Part of a small language model's weights: 15 layers.
MLP neurons of a small language model. Each row is named by its layer, matrix (up: input weights) and neuron, and shows model dimensions 0-191. Each number is 500 + 40 x the weight over its row's rms, rounded and kept within 0 to 999. Numbers have three digits each.
After each neuron's rows, "fires after" lists the tokens most often just before its 100 highest values on Wikipedia text that the model never trained on.

L9.up1159:447457557408505532441423468488481502525449531438418500604460532520479488589537442495561483511521553501596475446516529608540563523421514486532549418522494547551433534461527518515482483596501498481498490491414525537490540516499511551548474459461478437506518482477425520491479492444474550463531521417509412512455549504519474541506530530439461442451480485490485495492441498521491498519480544557492550535477526522539468486484493496466534493487460561551477464504544502488519449477507435519530511513483490523410477480556468499529472504535469516510435525498455525461504516469555427516
fires after: "–", " in", " (", "-", "es"

L9.up42:452549506541503488527480542500514477598465579490451483457507501512533492546442484449515501494476447499561518481519543456486536548461478424522464418487507446498492578471433515493549436493474464467497521531437536540471459497501437492485469562451479403499500523531486519484510518506503480519454509505504510538472489504497451543478465528418500530476495492488542496563481495602563519468376498499507548492492480535540386578377494529578434569526476513481549463469527509522488557444500441470487553505458483495464494554457492443498479542438432494447445520476561465476527537513530509508
fires after: ",", " |", " (", " the", " and"

L11.up723:434589494516435507450433536505492495554465454528459494490535518478523532490457491499518516530478539535492450521548538488553466499448478524487426429519481443489453527541399464496583530545473460502450504536407501449557507573435546541414502437546511573516582480543536483504424477487475493505530533441513521497487543450494486504521484416459526498454541436487542511461489482462510540538478527482463550520549550500430541499511492480478458525569508532512339461492469488438472509495512495586518471535576500501473550485505450529537540530475494525496525544535503500522456455525523465480
fires after: "|", "-", "er", "n", ".", " ("

L11.up280:515506507437541573517545494489486473418487473526469515506529497539530586513523434458523471512453447497600496520480460505582522498519528457530482486499461463434497469532507386552495503446490464544441469564551561486495462507488459452506500484532520492521471568516515467456529486561492493522472549497410544469420498458505526547379513522497575513514497502509487485462534497514533461514510508484521459477573443415543492444501490466521396474542505484450463466469441476448524479487494490426609565488537449478516512485521517503584482548452499501481488550492499432577543440507473474477
fires after: " |", ";", "."

L9.up1071:572511472415558435505417477498513481547471568514477501514567487502505549455503489500514506482517493458541479458515535491490513509485478540500447482551446447546517455594461550557461465424547445517533531598479442559461487439492513523592480471464504538510508508484504552550591487453473517486437507532500478434530556601521489571598511581493480482502532534501465389504485536493526498534488499489505462520462487489446497492428491499515555520480470549449474456520557526523545456450549467455559528498513486523547549484474436493456504447466524482451494446488453508466546484477549481429
fires after: " |", ",", "|", ";"

L9.up786:543495496475552444534476500469544513560514475523478528458472489499533470567549637554485544536490491494517509468453446434513559502511501459519457536458540523444538436487487567569519488507434521472474531512448524521474488534455527517503490481389519553481487467465503472509525532426408466535489457442516556481514562452461478473474459520436526511538498487489477515514410539442475466535556499615578531515526493553500460559476502575509435502429558520539526558510455420450501486500534424517523496514462509463448488536497476445553473460446549504501510556477514531457460520442526491496
fires after: ";", " |"

L9.up1239:487486507483464517512419491436438572482562512521469453547526494454542496520561405463501504428509504530491465527497516457432503464441512510497495473473498544540543533493470478530514550553516481478491509486552509512383437479467542528485486478488503559487448483522523582477499476532480572508511493545526478465531447508503547553523547556473543596444501520504547432535488475453545521516520475449484497508473491372491489505576489480463536548487509575457493417452519447460476525558492593478477494458465572455543469487485546494426537459422526557490500395527503466485477464506498507567
fires after: " |", "|"

L11.up240:524521485519507459504443497523426495487454536487491499507533507510457510435451529491472475531477464523558518514543505392482452535500492472512546503495524536522543564531471493511531528495437532493468515447509552520467423453426500498530518495570492459499593491502542412472456482467494420450492525470432519536528533491505565530447465474516442548502509520538545504470404466507588479512511469500529500457437535560516497607478481456515541557487534516515462493411528394569478517531453562512589547495459493482481474533576499533486526457564502503491561444465436521576478478500484418521
fires after: "=", ":", "re", " of", ","

L9.up319:533440474604481539419486506569486468449486444485485476434483469505487461504532526469484469501481539515558482502530508534558478513492524437480550581491540510510576495546526436494532475464545497568527495546526461485526497459511515535522498483594516476506529560451521451476491493561552452452471546494493509496508569513547517530488527477454492561479495518505560538503511503632587502469421534466434450555499529551506530514435492522589472473492464509579457523465549611533480559529476516510498498520509422479469527462518556559490499478465536468515480481477531469511443542478388509445
fires after: ".", "-", " Du"

L9.up215:449557481491494520502481468470507512555523505559512458472557453490589526512512468520492560464536429456489467490517474505492560507518496525558396503528460528486449540452510558537511469468448493488463538565537525483426441470514468475476489492412513486525474524638492528458487516521506461510583500483524464482578467477509508429539538482448477533529458482497486546539531461450583494488448585515505524497470555555522471544531508425559488510528508539507495423488560453523526539440523528477429522519478473596491476443465515426548469405484435509481534483544478565479500482508575533482
fires after: " |", ";", "-"

L9.up874:541490518547518550503432475534476515492591487492484498484528498533465485561568431478480471489476504520542466426545556498589512482478483533456516567507569439520578434487425454508531447465492424630497542506548468481487489502519543539518514467530506509515519540473512482464527537526498460544531432478531439539574571516541535501550485507506496561521393508518494537460532528558610478485493486467514417504547517478487571527414485509563513496535501561520498449458539518465479486522532501471489446514494569538499467538475541478451425472484492503454469427555533531457522535434504490498
fires after: "."

L9.up603:524493528514503509519424564466508575470501536545536470552542467517464513546568485486523509520510426468454534546547549532466531525533519450490444514479502494535543496504427508474548489483455505444511509558607560528475478467530506470519512484517505473503457459542524538516518496506584506489528439557483461525533587490497510481567501526461512428531544509481517471522482508550509479510431583505555414530438499471524514539418506519547468489553466562468517458502560446528494593407459479496488536481517436513583571507500518562549440535451432488526542498582502491514530515491597429519
fires after: "|", "-"

L12.up1229:476500563348574539489516466520507498499412495483524490482542564437548493529507586545471459528472477485512511505436501501451586491579497391478449490539526474529501503533503433567592500548517509480505471545442513563478478504539532504472530496470518470504547504494479495454469465469529525504499562470512506518513588462503496497410478462549481487532530568567530482430511512520435556469464570516530491476479557448527507561520521519510477531536407503483487446474534523507509424531457514515548478454507495506471468541501528560509515488492536466493475532485495405448465447566414481494
fires after: " |", "|"

L11.up912:519494526422526508477541512428478544526533504534482495462567488481576581451476511518472501505480495506483497475542476563529478504548534462552487503540379461423541454607460523453521464479451515451477493510462487472590532452486526513493493449564494475500519494480491528447536511522533482534539481430436571444522489483544519525426497540495546475565490491494470456539465479510608507505438514511520516491499529478490530505479489407432454478557488517492470467452488424428472526497437520502518411512508484460526454463421486485572565567492550555455576566472501492521557452498499493477
fires after: " |", " −", ","

L12.up783:490475470441544425540504525502441472533606466503493577474432434580447482463493508449505503545507535452452486515475497519512493449503515495536507510471498479412507506481361560479504432542466522499442536463482497484514478573572501489453526519553535514509546508507487504512497486563476496454524452585481487426515367563462501479477533550494581454488447510461475482536554520526515512517522478524573514496471497518498463401468490514543460602556512506534499561479472533488494533479473488522451533585496488468540462448492535442432504498536521478523503490554462533468537435478531486515
fires after: "|", "-", " |"

L9.up130:528506547478477460509457496432536516595483536443543495497475516457507458542525534490572499508514460465512509499500455451470560515458562411469558446541545579480484531510465492524519540513450561493474512538454500501464510532532565486494523556432530572487462476518489541496502503553433522509505438403591537465471451516504442462459482552467455581476527544507522499490433492554418508519563486554545558466535440506543470545485505492444540471448470505513568486479524459522465517522480473518522527488482521522455472548516475432515505417476579549556535575516538514501420424472545547457
fires after: ";", " |", ",", " the", " of"

L11.up1130:491455542404487511558538481478500488535478502547508503495531507473588480497476450518526479493494521521527593456488514517477458493488520451563513451535446377477524473492399497495513507428465503545529484552490438482497506485483569548538484478433495456501442551487555531496525530445536513516507478541518481430579471521487462485487470561485599477479576500478495397536491562565596460486525560548501511488472459470586506487491508464560421489482530466481452502581501500450487502501413506542513560489486504486518432444512494512560508504488559493421482576479451496473556462513506513490
fires after: ".", " |", ";", " ±"

L9.up180:447452531388481533445497522469478444531567427459491503512472457548526452583517531541539497515500470541510484509467428472454533461485506543524539451427504556493463469467552582531618557519457551501517517486460575577476511503522498502504494498484499516496581507514484453495550516406410579544510491456507484504476429531478493492458471554478497511456501511520426486522460541484435520491516433545521525547521483483526493551547503488513531517508529510518502509522420454431528510559532445538465496513455543537444475538508577443523525444436520502449480565499484444428442555506496528498
fires after: " |", ";", "N", "ingu"

L9.up1398:506511473454476574495470486439544525498471472504472498555518466532508481449474508481519516452501478510552458522506438520564523489477547476532546538600554560495485549489495548498552532514473558463510499525505513530466508424495534477495489480446513585523548462551584485497497503483516476466550434489475417499542497529503469367476552432488464496577540568517460471528515449449465463525537569519549579525432485488527490574570503485543563524464537498505396484531510458492521528493438463497506478510567509530430488482545536515459469390505529555515560523511481502510458459493583476563
fires after: "–", ";", " |", "."

L9.up940:488517472501492516554486442476393438509526546508432491513524479531487478511546523499459543493512486546447473574505532543539522480509494460586506514389461436490525425527529472540534462530516551461474430574481488507460532486531525511520465470552474474484473518532531519508585484484509439496521535489564511480547490487481448565472502499479473497531421479494442426492533504547506533479515538534528492470506448498582518438527475545482563455443456515477597445496540596479543443538519526498485512487477499582514512539454547482529557426619447421541499469524521530538520531469517430464
fires after: " |"

L11.up713:527466555491519511475517551484512546496481461522436485442449514469475508527464491503561504476466550536549498517494504545456555457526492541470489433414460439479474487592478465505542498474506488396487476486512444432534580449543518483531497523528484561519537506444423512504478491460511534497535515436484487468545627544504497563486486476493497497587494496442493555493588544556503512509533499481496549388509528521468597492494504491537478519566495447600451519485513495419511543541583465516482434524585456486492513474473464484482529516492490500464494513557560541523541488451528423534
fires after: "-", " man", "k", "z", " (", " Man"

L9.up958:482499411554548468458520544495503489536446475500492477513473547479497527551543468425521473558509524466595458470579521510522465513529533481515500437512469506516455517455583477451564454436459483507508530502453519488519497489429465428508521491532508530492511481527544520481538486541590530418519502523497512492468610541486465495480534487354423458502566499470551457558530437364582490511483561516482480475486539493474482514451516484468478505535483528539437536468565582485543560459485489481486513493561439444500498500472541514486487465482447448479540533510494480524476449489461533508
fires after: "-", " in", " (", " con"

L9.up1451:522488513464466520524474471475477493539514527479547472449488570480526454486443588471499443479491466508558543533559517537542553461526511510533534550575504494486526582479535594551522472528495542486470507501458517503483468474582515495556494478452496539500555461523544529481461491517518525479548458479511500380455606528445513460519507428528477465477538503492567434504498437468498463506523560489546534475539519564583447532439507557527475576459545517478448562603545498528505565415555471485427530496526511516422510563533530484493469428501556511574510495504482469533507464479521508507
fires after: "-", "–", "s", "si", "de"

L9.up382:534488519511516464522502422535480536529491559436463476506539521508448568512561516419615497521498540534507477546504575560544519516485480505583516485536440582535489507555494458518513456561570480444525430492477518505541541444516507548494464470481491473502463477452515534481484500450488469475615486432473444393568491559533513476496585463509531405512442506483497560446531435498515461545482512536467462500420518480459450521506501495526503568498479432489515471546472484487502501397460517598475478452549546500519496518543508550485494463491471506505506491516451477542482528535540444537
fires after: "–", ":"

L2.up1381:496527454489447536504600542462452525461472526533563496478409593512527501465469519521478474538502467520516547511463512565511517484522475438517545494475541462527500511505487538518494545468516439558487541509486510531498540486560581500526490517482503457510438507483529529521542482554528517431475511483559541543430495448545537497485514476485538423505524508571538533525490534485454488493471558481466479500491500477528445489527498543527570535483505483527596479479583536474499395494523508564515467538482568486437592558533494557553540554428607469554529413483552540411548526510430513511
fires after: "-", ".", ":", ",", "(", " ("

L11.up1277:525446590493502482512542503470496509519509505505476507425602442499488482457467513542435479531473435470493530509451499540508384501543529453517541460560431584547530502618465508426547459472475558431522555521529424470466450503464545520571536519562506487512570487513492466452514512506545470519526499454438487486443519518476504458449503497492545552571482517471425482505512460441610546479524456516517470456536555470487468510472499472476479498552494483464462512504457543483470524476406490415527486495462523421450484521485510453493552498422481468537505521518436469477509518548506490534
fires after: " |", ",", " −"

L9.up109:440541454498524528508513479451523579526453506528524473355558568449516500573468581569566515489506439534577542486493534511484524513527504479483502566542537490556545584432563552584485490473434484505502557520459516505527428465528537498512464496467515543487423477426504519535469536506510518446514519537499550416484496509442482486501560525456487499502588607486506448499458454533493478511446487513555446490444495490425486520435494541551483456466467567536477508525537538500502576511483487483443556474517524481500532501525536516479494473435514501486496520452528513485433436519487521464
fires after: "-", "–", ",", " of", " "

L9.up1345:551495560511517481537480469506503490587499481550448531498502581521527464450460488511467496498456511455506525471467496439469558512440496414473501478484430527485490494550414475583434470510515536517512572562366463568458479519541508501569508501439516516498568522477498508517616513481492502523463487496487572481506509428478461551479500491526513497484532426501508497488420520480419488498545492520513476532563547500506495498414497535514522504489447552425447529497391462542491465578563422476508501459451535527448454554487499416474490492486564490503475542487501458540552497469480512497
fires after: " |", ";", ",", " Television", "N", ")"

L11.up219:477543432513535621493524465530505509488434475540568491522482441507537482486559536509539439511469460446406470445481514546513484477464540485594468519559484452455522473402456508541507530500511484554481407495550558534543453529489441496525488520488505448514434448440553511497569497534511501498474456550527518552427496477504385517544534498552508508400595517535465458481453478456434493485496487562503481479519479521535438457472506494462491452451441486511503487536505541533486455454499501554519517511492560547461540441522561507482491540462539518501490533489545501492442513495528409460
fires after: " |", ";"

L12.up343:506561517397512495461477525498501490498443509502532442497553499432578482483484583519523506508498503536478439529421499550497542479513473496559475497453487373546477431567532444478583498538527510554517574489420512526509459450542478509500525476473491476513580488475456500489516458528594493564475506526518518528500475491649494518472442437571510540497497561497465513455483510516548493469520524532497508438411532496489538495476531467578449512548465528511477468461558475524500518486502498518518480457523520526478518512509572524517467540473544515479476478453502387542493439558424489457
fires after: " |", "|"

L2.up1372:511463500494437565549498586481399475558490508501573516459495536508503474507497496490434466542455485520534487441514464464473549521383469456445508481466554523545607470499475511511563483501495540536498458527503470456512498437489577465497481484531488455505533525494518522553433508496488451438488525471511611480480503487468560531545531525479548458406545513478547552494563517478508490503535508387480390472499511487469491537478504484521579474445557500497491496516569440471455500583473462497504460536513502439512528517573474527567574504415556529525508486500478497481478476524529544469
fires after: ".", "–", "\n", " .", ",", ":"

L2.up81:491476503496437506532422507542448492561541543463544509476584467549535515527499534532588498562506429541510508480522562503554419474412488526524481575489502507516545503506490529456508526493455505516531466523456527469492485534494501497581499456490541558507534510558479481487428493462506429546442535439479551494506513512528527583467485536462540485464444520487464573429541487515486471492514501553516453504429483474483464522417506485486510468476493529523399456542631551538511488497511549509487543492457510501500464475495568519546520489576506539456518522406505487477392485571575454470
fires after: ":", ".", ",", " the", "–"

L2.up799:510552452479519514579494485495559500481557486480518513440427599466457501452584468507458453567510459468507508518553517521514621509494500586619540445425555500496482492540533455424392456517544505524488479585507505508517395478526512461538515488533464517504514507542547481498491484532461499513445513482483530552540500538507525447501440456457521468532488453522543520474453480502445479462500478542513524562485463482588469425475496498543547535485530559539564491532494495465565468442537540530543559555466483487490522530499555477507519518495510533431495512450469544471506529424518460504
fires after: " |", "|", " to", ":", " on", "N"

L9.up1334:499524459506528426478516460467524463552503489555509505453494488521522446461538486490494570453476483448470450498524497501549551478506562491509499492459553529398432488474500488532507505536470517573480464509545496506512552458481490514533475500451508499505527462523534491429577487458522462462519528574480448509547512488534508352461534450443499460540469505472415584478505464449583501498539477542540514460568593577548474542510502507529484530536533540506517470527539406489508498460566510449484439515542458521569452500498502497575440484522584474507513468534423530506490528501486578587
fires after: " |", "|", ";", "od"

L11.up1287:450459477537496513515582504475556428504476494497470531449463481482465486499620487616393468419450473477457463530505412510614510442610501477495548431531483489482488505437400495487471467518485459526540481539495527485513441464482463537466483480521500500496531527469457568493526485505463525482508473576448455516438544464460442486545526583521475526522537488499525489516501533534538495470501509550506518547485477477544460446458509458447496486546467550457477531564498552491458515492469416496574516515483516472501451472503447479488484548533479513524457453508559517508506471434525448576
fires after: " |", " +", ",", ":", "sl"

L12.up43:501474507345597471511514496538464456529551486458484425475490476519511444482495576448502487544482509485491481495446512539513515504509450507545500551591487453437493467552393503481554483502509500481509498454469474512506484527606467483441541505509439469529557526490452495461457519520464547502481524562535478474562515506393531456398456524546511498498433542501452515464551486543612523533564520497508501485464460486481508562450512515470526502499469515558471492461484517469517491549465496489516516494500527545499497494502464525489524561486586482522494444526508424400536422536434474498
fires after: "|", ","

L12.up1457:489544542332480450470512521518487465479430469494527458490501497453517437510492669534513485520439511510476462512426527558521564478532459429525443538529510433514558463581523472472594493543526522550532538464489534543487455516588536503460513504484516429505528515471446502455481489487507511521463523542538467552510575469508506472438447442523511554519466516554473490421516498518556519482537575507486513444479478489507478615476522502537506473463444534510491443477525529479526484496460509499552490472504509522480494517502508524456473581486502534498516488469455457480526416549467489520
fires after: " |", "|"

L2.up323:510509496569489532486574571422532514496510574475517508493464588480471520442550474560436553567548404556470428488480497505535496490522499436528471518458594432515573487531515469482441496511501514596541466566478481461518409515522566434525485445509508484506485504550570500589459495486488514512460506488553523507563503492552497531461465492481486514526483482490522526461485523460453486497488490450441480476415565492491473427501507514522469557528500450522505483542538526518526430501468504500589551478506478424553524479535521514534471508568534576550504547447554554492432514485522450468
fires after: "|", " |"

L9.up136:482549496498514552488499508471468488509431525501482514609466519476465493563427483461457475579497515523484483497521539457420530525478483391450466495514456506490575516464498495537559527542433471454444491509495458530414485468452480429521469541430459515483541458454544530525507513521476517539428482533548575504431575490461463522512490501436581498511515464502502445577438488545478522500501451513495568542526499477558483538412501503546471549498540529464442526486536483466494518565535482522460563476478461462459520563489517466447467567452400534519545517490558549524564516468491486563
fires after: ",", " in", " of", " |", " ("

L11.up1142:531495523541525498472526432479440478460549443489447509517519468542502544484486469498487465510493570499479584487616492605510459490543522498446532474489505461551467527557420513488503506433537443558559481566537491446492475537477472450527495490556446454499528492435487538496583469526526511478466524452511527523472465533453460531426504528538510458505517509459501534549417473520531506519455488514449448577505498541478510471517482534536483483550445589497563478410509462519456507466470477481504487435500498478518487466516408480474428492477460542451496430517528486471565448458526472359
fires after: " |", ";", " the"

L11.up1300:548535544523414483487457571525517497552505462489492517467455536512454522533431453488376513447513554488443467506528539491477521475460495454456542562544421487480589518551467474476589497505458528508465551477486478468428579496501508489483491471513497591503589535526499526452471496481485484460550523445413496438526462531507507483468504461492547514497554395493532465523507484477550507494452466584491591482481582489504433507484505489424512603494515471465409517433510449490492514455455531522539487518464524462500494475459493562495528526488450510483522480523512509516520521498527535596
fires after: "=", ",", " =", " ("

L2.up696:528479413517452533463532503501466511451512495467498512521540541501560493476485542473489415495542455474487538447487552504485548501433507560525463515497530534503554518564471486451529416460526514516534438596410496455524409493476508437493485530463487517500517507523518532469497505477515426530441506460545500552424465495522549468523487576423489460486482482471539506509497498495533506453509539541474508483567543567530521475444508488528520445491478591486512478474557554510552416521500611418567469503486518565493418593561509556583501517489592514457489514468510480466463501472512522462
fires after: " |", "|"

L2.up3:478497521526478494513498551569414497462515523521465554463492511548538515560438478450434532502496509441474567456420545468505441532544498524434500585539558564517545514513497530547516464521496464488473460534442427500538442506528511529464511531525453449506488486481531549507484509535485469504515521526535523487420506420476476442497530517478528531442561495502581504507491510552479463536496568515483403508489552487485497511455512497397522410505438504544414535499516506408484467531464567498599493479495512525553531561556506536503569475431475473530519404566486505495513459566505530477
fires after: ".", " .", ":", ",", "-"

L2.up325:538472469486525572518463530501474515392498488533484501504374529529498483528557466508512517565486484497469471475504527513427534474510486513516488482440596483502541433553525500473498478570495447511518440548553508537508414492493525506526534501497492543495495529517502450501478508509463425542481492469481602494609512487516541473451434519469447532535479520518523486466531503479477473461530536392471555501451528494504473490513505461456516465545510613544521484513566578572506491608479529521478528492503448475495538548501507590556535463496567534425513562403503512541466486514523468475
fires after: " |", ";", ":", "|"

L9.up115:448500501507504496502519462489443514517493571543471472315527430476538492538593455473444550427515474515492540528562515448485615484517517475507506512457545455506492503453516511494539493535498524526490559534555543471464546477468503582519478507386521499494566503534538581481590499548481501465480509562548418461470511489509489471499533565445522513507435569483481442469506474520527500474431506452469488580449494491482505522475490498480532523497489478502533379516523497466520480510535525529434503497506511545566515496481527479487485436505518508467481474479516534449565542493424533544
fires after: " |", ",", " Arm", ";"

L11.up1317:565516492542543444518512500488511531517405493523483499501513412492499534542537454523560517430513483551541547536492512533498452535557531491467509450529517480473533429531439465472515506444403501453494454513467549504492425489419542547553468483535510526472476529510486517536443469461465567497511488520489513558518556480563546443471497571511449464542557512482536515497494482561461476484520489511596544505476524539541431419504497522511520548507577459502342537463510442477533499484489570497517510527503506423539396506485500480469511500520465507576480479506435597527464476482470522508
fires after: " (", "|", " |", "born", "-", "–"

L12.up1140:525476471431567453513502532516476453530585477480504533477421388559489486449523501450530495553488528530450423515418509524540502441445455468558546528486491433398511460539447548427477476439472479502450533429519456468503504514530495473436527492560555494503569473490468468504474496547466506447475477577495487433558416542478498491536516508535578452468463480468440532533538545513560475511568460476524507508441438568468490468436479510563481529516495493573535569481479541467533531465474510511457518570484503500525431455499508454499483517499485506529506461537483481544580460495512477492
fires after: "|", "-"

L9.up1374:539473516424495500510480509436492562483461528487475516589511537469520476561569484484510501485480576451532518484430507439509557469507521392435409495448497478538529465466538448475473462448462519465485526469451532485484553492490482513485497535482505569509418478439538480513548500486534568489530412565574563575470521487492499440542547495479465555447575462491532521509470538482399498528558496556486525527508498477480496480483510515457472538483478514515372454397488467485543512532509522547462522436504436490495429524508493506478464501437411543504505515494458542493509430514517512529
fires after: " |", ",", ";", " (", " j"

L2.up1003:462542510486538501471560472459533485551433466522502506486425527487477465477464566485453416549503519449516496500472547513442533531515464460530422456505487460490506477527446541568394430440565502531515479562522494482555497441542520551475499487509479450501510480552529501460528490537453482458456469421491427527446515528490475468569503410514589515433524504514491524463465505561494499487495455420462402519567551478512504479448504538461544464492538477387483557472485497553507487511485553439563521484440507456565420502465487425506507525530479463490478511532508471523492446545498529561
fires after: " 1", " 2", "1", " 4", "8"

L2.up1304:544555510506574469552542449518518462559443517506434518526525508488476547464540509502445488529490494472482504571563486444534470507480499458511399469468579483509482494486475536519585456459515529509493500408425526509507419445517437493541536457510485497498476440550526493525536468464524487493534509530533455533551537492449435490567512486459555499448544475509504484480491513491502480539467590518537458435492517485553534502479526453443488553555484534570431453454491547508464547496486588469525581503506430494479496390540528529593533496543409514477503554538495496511451451563497444468
fires after: ".", "|"

L11.up1271:530518492529525473460530487469463497502563445426511514433438576507426573525515509475503513404508517563475490505506550485560579484498487498477515483467479489525496514550501540508504460566493458550520517490476496464514545458582515544422450511550490543487523567576410529503559495490443487428474452456481487391506454489507445534477481523521511568495539431477534502501529479548489528476520484494544588477473503467402447442496498562466533519568422505498524520449502486461460540549576495501535509492489486476534478442428446507510523469558415474514479485485506515564502520435478584533
fires after: " =", "=", ",", " in", "|"

L9.up600:502531423526551512512468530527494510545559547523462493465530503469460492458507514498509505496543518524481506532493609538535517519477494471529497531431527542555445479552464526579517486521522436486472453489660482439445470506543499443490466500518468518490479502563547544510532470558465451508473533514494542558549524504543490583564532484516539482458438537510484474461499425553534537471470501443483512452475487479538504426478493515506530467515555516488614491491520592473436491468459494484488529518498568552573497460509590528462526461491467483530508517530576561565590500459499420521
fires after: "|", " |", "-"

L11.up1354:494498505410521531496479533499387519467546461525525522498527526511496545510469457491468445508503478528455561457510598501466502496434535498562451572527490513437577458569545443574553457494533546521502439476530441523523541487561512494458492465513490481519494522508498483500598513489514479522505559529428491522550520466559536494453483481504558538513518499503477554479505524558531533520453570484519517516534446473505432552456486437603411528618505453522506508466450467483450487566468447487560516489451524493534473483393469544504511555569496504446541524455508445481495460520501517470
fires after: " |", ",", ":", ";", " (", "\n"

L12.up1070:534485447602465520523489452488428479532541500463449474479465476503543508502523448440471516481572433547489508483512494485478490554497499493499510521570518583438453513424469534512471504460485385449503454474478477447501466425485538507521520494488444534528515471544523523521503521529505439478581500510492534493495509551465497475498480574434525442459536533440532618501525495513566481565498456507507469444519474503510520443485506546473498495545543527575326507457506473513499504533466483480486490514511488476500467516474548485514496475508431505501568525583512553408468521426556499430
fires after: " (", "-", "n", "dan"

L9.up1473:431583404613508562486506569482474483509458533547536489523498516515519547505508446482546480522495548529484493517484505458491409488524476447528473499458468418496503526465507464461596481458410449498484531477495520540494497437553543495504482509604486477489513538462517490515483481561557436480526550545580483515536506534533444559490514487386526524516549467506533546513446482509585490511448416511527443502512472414491504553531491488514532474524478566505428479443557572475468516547458526517445503450497491474463462492426537556496533542491467456502538536540553488474473480477484460529
fires after: "-", "|", " Ball", "–", " Co", "\n\n"

L9.up227:490491424527537479495420540457482525587520503536485504532525483516520522569563501528552441461514400510548441523465502462506549522480542506490507518476428502536399548483452507457638567465461509455500500553462538543476518500494463501478459496515514525493551468562550541504549496530520567495546470535576532498485539475467444465522529534484468526553519572526499397565471464490484479554556467503546530395462519434494497556561498532476511517519521523451470468487504521480496580525468509452472497456522565479487454504559532501441558419521491544512476449550532503559473466487534513509
fires after: " |", "–", "|", ";"

L11.up804:463547482484537485486635483512500514463571524466502545504593480512523516462552499517479466476511489467466594444495557526530541527446523551497454480554546421551443486491454456471480541452528466588486505528504457438504438514498531550503502500575486524508513488406530582456488506566515550563526479512508437515393440525507508468493456551597460570437521471514496511482446549466426440470482511524472494534482501460502457463469502540480492454506476524519526532517501565480455437519498459557566546493424492454494478518552469483522432525491535491493540542469485470467517495431504526465
fires after: " |", " 3", " Nin"

L9.up771:539494497504503479518383492503463557496490495435440504533516497462486547502502446475497556470521593441583489468478520450508447492472500475507470490542515548566547507471526469441497471504471480510539544559478541514503484554542526517549505494545532577504525450520516566525480505458502631417486470447520481509460551547523521566526520422459468489512536457499480519502463468461496495529532525527488494624530507498449525452455491503497551455617505583498462508474526441520470519485496497442526564458513521454539487449512474587474500531445527511490570563533480478474588420516547487531
fires after: "–", " (", "-", " 18"

L9.up849:494526460492465468497574560439490523517462504588477468376521464502551479483472459495457516455466433495533536557476465440504506477496566522588531500495533492512523492505467575424589532552532522418486492461460519462453449439417452472525494471437525471512545486574523514489561489479473486478523465545548463429500568472456525469451477530498494489552502538518515472507534489408470490527474591499551519506451517500521459548536497460466478602518520447469476511507519447505525536414468421493518493493518506527439448474525453484477475369466516528513524484477476497536526493485542512539
fires after: " |", ";", "ck", " Arm"